MLP neurons of a small language model. Each row is named by its layer, matrix (down: output weights) and neuron, and shows model dimensions 64-127. Each number is 128 + 32 x the weight over its row's rms, rounded and kept within 0 to 255.
After each neuron's rows, "fires before" lists the tokens most often just after its 100 highest values on Wikipedia text that the model never trained on.

L5.down1067 [119  70  93 127 143 145 114 146 119 136  97 125 103  85 135 122 160  41  88  84 120  66  25 163 173  95 191 134 139 160 131  62  91 120  90 157 124 111 102 141  87 143 122 134 156 199 128 138 106 101 114 151 136 136 129 112  85 105 111 109 139 157 157 145]
fires before: "\n", " ", " —", " 0", " 1", " 2"

L4.down216 [156 141 154  75 168 116 110 124  72 123 115 205 128 152 110 133 105 107 134  78 106  99 185 169 108 115 109 127 131 139 193 159 124 113 132  91  96 122 157  49 139 200 124 188 156  98 153 117  83 136 161  90 129 192 111  81 115 192 112 126 108 137  98 129]
fires before: "ic", "y", "er", "n", " of", "."

L15.down1521 [107 114 109 137 142  87  99 140 166 126  98 130 122  94 108  97 117 118 189 101  98 159  60 113 139 102 119 185 112 124 169  91 195 159 168 165 133 146 155 110 152 121 128 121 109  96 133  98 131 158 169 146 135  90 148 103 127 183 126 140  72  91 128 143]
fires before: "de", "in", "P", "ite", "18", " On"

L5.down681 [ 92  89 110 138 163 152  82 151 114 195 119  94 101 130 181 122 150 128 144 140 135 120 118 153 134 174  92  98 142 133  55 177 103 135 124 101 127  75 114 139 137 124 187 124 110 115  99 138 114 103  97 118 120 157  78 123 214  77 150 105 132 138  87 117]
fires before: "al", "ment", "us", "bu"

L5.down1048 [140 132 155 134  82 130 109 162 152 196  78  99 171  98 144 103 192 135 158  93 101  91 124 196  97 155 153  75 140 125  82 118 149 172  86 119 140 131 149 152 171 134 141 179 199 180 116 138  50 105 163 176 112 171 150 163 128  95 194 121 104 135 136  97]
fires before: "\n", "al", "ach", "bu"

L15.down929 [141 128 160 143 135 116 150 194 137 207 152 137 111 102 151 162 104  77 117 119 169 128 149 153 117 140 141 154 135 160 136 149  76 147 120 144 114 172 135 127 113 109 172 130 186 130 140 141 115 144 101 140 103 110 144 138 205  94 125   3  95 102 117 161]
fires before: ":", " 2", "y", "ic", " 1", "è"

L16.down122 [173 111 123 136 113 105 135 176 183 173 142 111 148 102 132 129 143 123  95 134 104 150 162 115 127 108 109 168 130 116 152 124 104 108 143 142 167 116 182  89  87 148  61 148 146 108  95 111  91 166 143 112 109 128 161  94  94 114  99 125  86  88  64 157]
fires before: " |", "ta"

L5.down146 [136 155 113 118 168 115 148  80 146 187 173 187 134 118 173 130 133 188 139 111 144 138  83 108 134 161 189 159 138 144 133 130 129 145 110 109  89 121   0 126 166 105  88 147 120 194 176  86 167 108 112 174 126 115 153 142  93 142 122 136 105 130 131 127]
fires before: "d", "t", "ted", "m", "rt", "i"

L15.down1408 [162 130 135  67 106  76 178 115 129 161  85 186  94 123  79  79 105 128 107 144 134  89  57 152 124  74  84 165  99 166 153  53 174 157 116 124 151 106  68 123 119 166 133 106 159 150 144 156 147  57 106 129 147 126 142 134 127 117 120 126 159 118  57 100]
fires before: " |"

L15.down399 [136 143 169 159 187 113 204 162 135 182 144  96 168  81 160  93 120 103 163 174 125 128 116 119 171 101 147 153 198  96  94 116 128  98 149 104 125 104 141 124  91 134 131 149  81 132 101 122  42 146 148 169 140 171 117 105 171 139 109 173 116  84 104  97]
fires before: " |", ";", "d"

L4.down794 [179 121  82 173 160  92  91 196 116 198 164 188  69  92 104 100 189 171 141 125 155 115  85 184 107 120  93 179 149  85 105 111 115 135 135 186 167 114  80 138 163 187 134 121 151 113 141 153 114  92  85 108 112 174 103 119 100  69 120 151 187 167 101 110]
fires before: "\n"

L15.down893 [148 136  83 135 153  82 132 170 128 126 120 124 150  72 135 134 149 192 140 107  72 153  87 142 103 126 165  99 171 124  96 140  84 141 132 140 134  85 146 105  87 148 108 163 153 100 119 105  99 138 133  92 115 152  86 150  65 159 104  52 126  61 145 105]
fires before: "3", "5", "2", "0", "6", "7"

L16.down1285 [ 85 137 185 116  73 160 117 103 122 127 102 166 164  95  95  56 141 125 182 119 157 164  45 116 163 113 111 153 140  80 131  60 175  93 112 181 115  82 157 137 113 149 139 118 130 142 149 123 136 148 107 146 138 190 133 132 101 133 103 141 163 124  90 149]
fires before: "t", "in", "de", "d", "ley"

L16.down789 [116 136 126 128  97 154 137 116 108 121 114 121 142 119 103 105  86 136 136 116  79 120  69 147 145  95 148 123 159  78 170  87 176  66 127  47 164 159 151 188 128 151 108  96  62  97 147  91 118  73 110 109 134 117 140 116  71  93 116 126 126 164  45 184]
fires before: "\n", ",", "s", " (", "ter", "t"

L16.down965 [110 124 117 139 111  76 166 108 174 108  98 106 135  83 126 113 178 106 219 109 117  62 126 120 111  83 111 133 104 143  81 133 126 110 114 130 149 129 123  42 134 119 131 117 228 115  99 178 126 165  76  96  88 145 115 129 118 204 129 120  85 181  64 197]
fires before: "s", ".", "es", " for", "e"

L16.down1486 [123 133 127 150 125 126 148 133 118 159 107 134  81 164  95 122 158 193  86  63 126 145  31 187  89 168 151 142 175  91 142  84 163 168 154  73  84 134 135 118 101 175 147  92 118  96 161  49 177  79 103 100 139 172 109 118 152  81  84 114  91 177 170  80]
fires before: " |", "ru", "ul", "\n", "51", "w"

L4.down287 [ 98 106 152 137 159 153  98 103 168  84 165 157 100 130 176  72  97 131 188 180  97 168 111 167  82  88 145 109 154  91 119 125  88 125 172 130 115 138 113 138 112 104  58 160 148  53  79 152 151 115  75 143 162 151 111 109 112 160 105 119  75  93 131  76]
fires before: "s", " |", "ed", "n", "ress"

L5.down706 [122 118 117 122 195 170 102 178 158  61 133 136  99 100 117 142 121 104 120 114 147  62 163  91 142 117 109  94 109 101 133 154 108 143 141 135  79 107 157 141 101  86 129 110 141 107  80  80 136  92 173 155 137 182 133 137 157  72 137  92 137 132 108 173]
fires before: "ment", "s", "d", "r", "ing"

L4.down187 [163  70 162  64 172 119 121 141  84 144 189  83 119 141 109 104  71 138 160  57 155  43  96 159 139 153 146  84  95 117 122  99  73 130 121  92 100 128 135 100  87 198 175 127 159 131  59 103  36  80 115 180 147 120 122 122 158 148 134 138 110 165 110 191]
fires before: "d", "et", "al", "s", "rt", "th"

L4.down389 [121 159  98 138 173 101  99 153 145 141 110 171  87 165 124 122 128 153 101  88 179  97  94 180  99 111 174 124 129 125 132 127 107  52 100 160 111 160  98 138 141 124  66  95 139 152 172 125 164 110 102  89 126 189 146 109  97 126 145  96 120  88 155  91]
fires before: "\n", " |", " ", "ian", " 100"

L15.down28 [140 122 112 105  96  92  94 127 114 117  73 107 158 120 133 200  98  92 133  61 162  76 134 103  63 172 155  98 162 128  90 123 140 106 113 127 112 107  95  84 133 161 144 121 110 131 130 121 124 150 123 152  69 128 102 166 153 116 176  90  99  79 112 191]
fires before: "H", "y", "A", "iv", "un"

L15.down1305 [120 107  86 159 109 140 101 156 152 140 100 208 117  98 134 151 157  89 133 141 134 130   0 128 130 136 106  52 134 154 182  51 165 126  80 159  96 143 147  72 144 161 123 154 147 199 182 107  80 138 145 162 135 125 138 114 117 166 122 135 146  82 211  81]
fires before: "-", "\n", " "

L15.down609 [155 135 117 116 131  88 175  86 145  72  90 104 150  96  85 123 172  64 169 138 156  85 169 160 108  69  90 143 133  98 163  85 122 113 172 116 115 146 137  73 148 114 134 104 131 101 168 115 154 114 117 120 194 185 164 150 109 178  97 117  59 161 140 123]
fires before: "s"

L16.down396 [157 104 160 130 178 115 155 181  67 106 111 133 131 164 143 191 162 168 109 153 141 123  61 122 118 173 198 130 165 208 155  50  83 129 148  91 129 119 157  77 110 185 167 144 164 116 115 158 125  91 116 103 103  92 139 162 109 111 114 131 134  79 124 147]
fires before: " |", "\n", " the", "|"

L15.down903 [156 153 138  78 140 112 151 129 210  75 137 140 108 147 133 139 115 217 136 134 122 139 100  81  97 163 146 100 120 138 114  89 106 117 143 137 186 110  78 166  93 141 132 151 168 102 115 221  65  79 100  55 130 159  44  98 131 118 163 105 135 114 133  95]
fires before: " |", "gue"

L4.down1463 [147 123  92 160 141 177 122 182 106 142  92 157 126 158 117  69 120 190 123 114 148 136  64 115 138  88 114 156 135 117 113  75 137  89  56 142 109 167  87 137 131 151  78 132 125 153 102 109 140  35 108 117 157 179 114 116  48  67 128 172 162 193 146 119]
fires before: "\n"

L5.down860 [ 91 143 151 149 162 142 116 151 152 141 157  83  71 117 108 117 119  73 136 111 182 160 166 191 112 127 101 180 121  91 122 157 144 129 139 182 105 178 115  92 145 170 101 138 146 124 177  51 119 122 152  74 109 165 174 126 121 159 146 104  89 123 109 167]
fires before: "y", "ce", "ic", "k", "ical", "ci"

L4.down978 [149 168 126 149 171 132 109  90 165 108 122 159 147  97  92 138 125  90 166 133  53 109  71 178  90  99 205 139 115 148 102  70  71 145  58 142 108 172 128  78 163 189 115  79 158 159 129 126 128 152 154  78 138 140 136 117 135 100 105 100 152 153 211 144]
fires before: "\n", " of", " and", "."

L16.down1491 [128 188  96 121 141  75 151 158 152 190  97 169 117 105 144 160 141 119 114 109 173 178 128 110 106 104 246 160 137  95 103 121  89 157  97 110 131  28 147 124 135 113 117 162 152 162 208 120 117 147 104 131 116 109 146 118 123 130  78 119 148 128 100 168]
fires before: "7", "2", "8", "3", "0", "1"

L4.down27 [114  83  90 116 148  99  81  98 160 122 110 164 149 104 116 163 138 107 137 154 118 135  76 146 143 150 154 144 148 113 121  96 113 144  85 120 157 172 157  83 141 102 153 168 110 161 150  84 168 109 148 131 143 114 131 121 176  98 105 130 126 146 170 122]
fires before: "\n", "ist", "or", "-", "it", "ate"

L16.down1155 [107  97 172 112 198 150 110 122 150 147 112 135  68 111 138 126 109 138 176 116 141 165  74  90 162 158 112  84 172 150 162  38 133 102 132 166 169  72 100 120 185 121 115 121 124 118 133 165 170  82 132 138 143 166 156 142 119  99 113 179  91 113 135 128]
fires before: "er", "on", "ock", "ron", "son"

L4.down607 [ 91  99 158 115 161 163  40 115  94  75 199 131 109  66  68 137  85 166 145 127 147 119 119 129 154 215  88 104 100  57  90 141 111  72  72  97  20 154 158 131  62 130 106 171  78 140 162  74  85 103 134 142 132 125 198 104 123 160  71  87 117 141 153 122]
fires before: "d", "mb", "s", "tion", "mp", "ous"

L16.down478 [136 115 159 199 211 161 147 166 152 128 119 108 133 102 165 135 138 156 106 102  87 149 118 101  75  89 165 190 121  82 130 104  99 110 189  79 135  83 179 165  79 138  70 139 121 160  84 172 124 100 133 145 103 187 138 120 148 156 101 121 128 108 104 185]
fires before: " |"

L16.down1103 [ 45  93  97 124 121 175 138 133 132 134 100 102 166 102 190 123 118  60 138 140 125  72 109 114 168 126  97 118 179 160 148 145  74 107 136 176 211 121 111 100 133 128 126 108 124 163 135 129 114 145 126 104  80 139 207 135 154  72 168 105 149 123 138  89]
fires before: "%", "er", "us", "ic", "+", "al"

L5.down653 [168 125 107 114 132 106 121  89 119  84  41 143 127 105 115 155 165 115  95  71 133  93  51 143  78 121 128  87 129  65  65  16  82  97 118 164  79 157 113 182  93 170 135 128 131 140 168 160 150 150 132 151 119 145 127  81  94  68 140 139 184 180 130 161]
fires before: "\n", "al", "C"

L15.down964 [132 204  59 135 127  95 172 137 129 199 112 110 113 151 168 153 184 112 155 161 103 127  84 108 113  84 146 147 155 134 134  59 159 135 166 173 165  88  72  83 160 213 163  92  91 120 132 101 119 133 146 130  49 109 103 121 152 136 161 139  87 135 242 121]
fires before: "-", "\n", " of", " "

L4.down1209 [147 163 146  66 162 134 130  70 130  89 135 152 124 149 122  72  68 155  79 130 116 168 135 208 160 137 168 125 152 107  67 151 143  85  82 133 144  85  76 149 139 154  44 137 145 158 159 107 148 108  96 159 149 138 128 107 174 139 120 103 122 142  89 139]
fires before: "ence", "t", "ut", "i", "ed", "m"

L16.down1042 [125 118 106 156 170  98 115 149 206 116 106 178  91 111 130 109 153 125 144 109  95 122 106 101 124 122 164  96 144 159 126  86  93 118 120 139 168 167 111  72 135 171 144 157 125 174 134 128 133 130 119 155 106  72 129  96 125 113 171 109 158 153 182 105]
fires before: "-", "\n"